{"num_hidden_layers": 8, "hidden_size": 512, "num_attention_heads": 6, "num_key_value_heads": 1, "head_dim": 128, "intermediate_size": 4096, "vocab_size": 50257, "hidden_act": "gelu", "norm": "layernorm", "norm_place": "pre", "norm_eps": 1e-05, "positions": "rope", "rope_theta": 2940.0, "rope_fraction": 1.0, "qk_norm": false, "attn_scale": 0.0884, "bias": "none", "tie_word_embeddings": true, "parallel_block": true, "init": "normal", "init_std_qkv": 0.0211, "init_std_o": 0.0, "init_std_up": 0.0211, "init_std_down": 0.0, "optimizer": "adamw", "learning_rate": 0.000768, "beta1": 0.9, "beta2": 0.99, "weight_decay": 0.15, "lr_head": 0.00696, "max_grad_norm": 0.5, "warmup_steps": 507, "schedule": "wsd", "decay_fraction": 0.831, "decay_shape": "linear", "final_lr_fraction": 0.1, "batch_tokens": 65536, "max_seq_len": 1024, "doc_mask": false, "train_tokens": 533200000, "max_steps": 8136, "dataset": "wikipedia_en"}
MLP neurons of a small language model. Each row is named by its layer, matrix (up: input weights; down: output weights) and neuron, and shows model dimensions 160-287. Each number is 500 + 40 x the weight over its row's rms, rounded and kept within 0 to 999. Numbers have three digits each.
After each neuron's rows, "fires on" lists the tokens most often at its 100 highest values on Wikipedia text that the model never trained on; "fires after" lists the tokens most often just before its 100 highest values on Wikipedia text that the model never trained on. A number after a token or word is its count.

L3.up252:498519481487458430514460542524438486570473479472530548492497514508482474468529525479452447508529477545501548480535510457545470482590507479435464441496529506470485481499525511487471526522523512462501476444464476541519448475465516475504524533501465503426470438485407490479474568521491502512529500485499557504553511485553514473565455535528543514447530499468546524472489439439514530470510
L3.down252:512478489577534535452496527528458555478485478452479547446452479508497424448523554471478525503496529447583528475598580463510563520498472554469515434483470584551505419475465533485471495509499495494585507418505474538517479445551452499519509496492511445528368483478430494470479561520395505524482535521505493484571635458477561433462440501555617442495559503530556547518484477442493470465503
fires on: " " 60, "201" 4
fires after: " to" 43, " " 14, " de" 5, " and" 5, "–" 4, " Mc" 4

L3.up1978:530523510564563493474426512516457454481612537538488566513554474513466590526575460472464567422543459549409527505523528525513517481541528452496496465480427470493510564483545425488443470479511509477524469498454567550389519530566477521524521549482513499469540541539531426462516448524481514466558434493512528465512535416536531459500455518496502526448538481474537462518482479518483605514523
L3.down1978:461557456552539504475540509572445465526485572538471491517518432476474537482484466498471487537484385608541510461448539577576381497525565472509517583462518457526464481538501420547449519482538523511515493532575440543479482524445512483449545458512482528430534499520539468489520406539502524455504466507444475523504567507596511535513513510503581501548553554500523528483411490529477482542529
fires on: " " 88
fires after: " the" 50, " a" 35

L3.up3702:519444517533531537427451546458499563399595524409557562525522478520498461466451492462468524456517499527531537471510558502523571498503529511535489479468541482448414573541534471433540577541456445538524480496487503534527546494554565647615481491493492538454497437488445501442459581486469447550519573557527547483517521506581459407468451553490499479554531504478559426512508503468502574474525
L3.down3702:490548517484463527501530572515434436445552498532456583474537527596510492510512512483514572602440486479473509591582441508557481500511435524531560540545518461545446488430437482448493466503445533516478495500472511513562529536456481500395523518509481510454542478475482481452477518529422473466473464516482542515461539460528490398531559450490508507461616458520534472503543530581477400533535
fires on: "." 28, " " 20, "-" 13, " the" 12, " seed" 5, "0" 4
fires after: "." 12, " on" 12, " No" 9, "100" 7, " top" 6, "1" 5

L3.up2055:534465519447512488457437497468528504468498473509499563460513468585506527482490454472479566486505515560512531518487475480546473506478506464522493433546454513454482428523543444497582489476478517479514487450561540492464456522410407514510566483478470509573566445439433513446491558469545457508507487454543489476538564447458513474497475488500503477431516565525568499476565413550512508490443
L3.down2055:469471476548501537495493539480510519458566519489587469511535524421508498473467438462560519499559439465557494553503470541453527507405484546520516567515548506497492449489462542529456436478497503506502507504492465561519485476491466461502509599449582498512471476490494461514493491560494529449518608591542556455522510465513470513470565551502467466476466522507479524548508538463487539531523
fires on: " " 43, "2" 11, " the" 6, "(" 5, " (" 4
fires after: " to" 31, " and" 12, ":" 11, "^{" 10

L3.up650:473513540430500516464486524539489509475494486500494542587478459494549452506539481553470554578543427540422438504420481514533502437502514473513600510515477493508470509482491511531576468456495509490431499522517495534529557540522520491564499518480475516517531443432440527529438572535493582480535518465505462505496482514478478469571455554527508531478488506457519532531488517521519451540467
L3.down650:537502481565400524561462605456530433490477510434488497494573458465429501413435507452457430510497608538498548560499492546532485465509475547535486442417517537469461506437546541539527576544486503465621466411492508521529527451461502461405489467484519523474449464488452481461585412519440483494553483478469545534480452446505460502456529525512523460458542471550587481542501527492460494527521
fires on: " " 49, "199" 12, "200" 9, "201" 8
fires after: " to" 24, "–" 19, " " 16, " –" 8, " until" 4

L3.up1798:480528568472553491527458483443456475489567476522505579514497516600542547541522457485489506486580493511520515494521554463552514455525485538480529471633542486468455553513517447462511484484427527536305503522479497557471492460562528535480484573460415484502496480520499482461487514489537523462509517526522496493475531507514492460517515549529527508598529458552532413502502530580529575464519
L3.down1798:535524385451526499470478501548500413539513500594513511526560531500450457523523557546488558486446433475510479523508491529550451438522535364486472492485497530507495458556434541458488499583477485511539469480542485466542453509481490516475549503440451478510544481512489477526536514503512519477541440553377454486526497508485542598527530412466484496528543572565489468484480509544483516527432
fires on: " " 46, " addition" 12, " order" 7, " response" 4
fires after: " in" 26, " In" 19, "In" 9, " L" 5

L3.up2813:534470511525541552515439501492491499519531496443582512551446437531477520550490494432468519531514437513511540515447551490580511458547509489451467545566430476491511513508486517499495504492467505498485517499510519544518546458501520551517566526488443466455464501479468485470440548491400433480497513568500513496502536443567546388502519474511540557605463555493552474513481470511537507478486
L3.down2813:475497483533443512474495473516449540456485441528544483423459449438474505431519472566406541538487517465532520489638519498500529537549463564494536488541534497556462483464423549514499518451521584509470514470590515494478497485485500435461430477482523481504466497530474463446501496504505494477546584515436550528508542535538503502479480494512552495443552508408462486539536549490486458520506
fires on: "." 32, " " 31, "op" 9
fires after: " No" 33, "." 23, "|" 6

L3.up3214:506459537503471442484456517578442468533508573461497493572476533487543535522504508475521546459527546470486517465478450553518500460460520533481495489438481468482521547481434508467564488459523454517450455495459538494438472562488463554521483470399501530501469489455504510405490511506447496474490482497456559481463543465480546447469440534548477493569463473446475537516491528465473517466517
L3.down3214:500488516510466482474500494466437522468533481494483499492481466526457492418521501456490464466464529543461455493542560432501514453430533433634491488429472475481466492589453524479464474483520520491569499452437488504523511461552501481479511556484531567519616487521504448540501439483496489517472541466505484485506505496490516520418411485512450513505481502490455510529449449564473502497513
fires on: " first" 14, " age" 11, " his" 10, "w" 6, " life" 5, "0" 5
fires after: " the" 37, " a" 10, " his" 4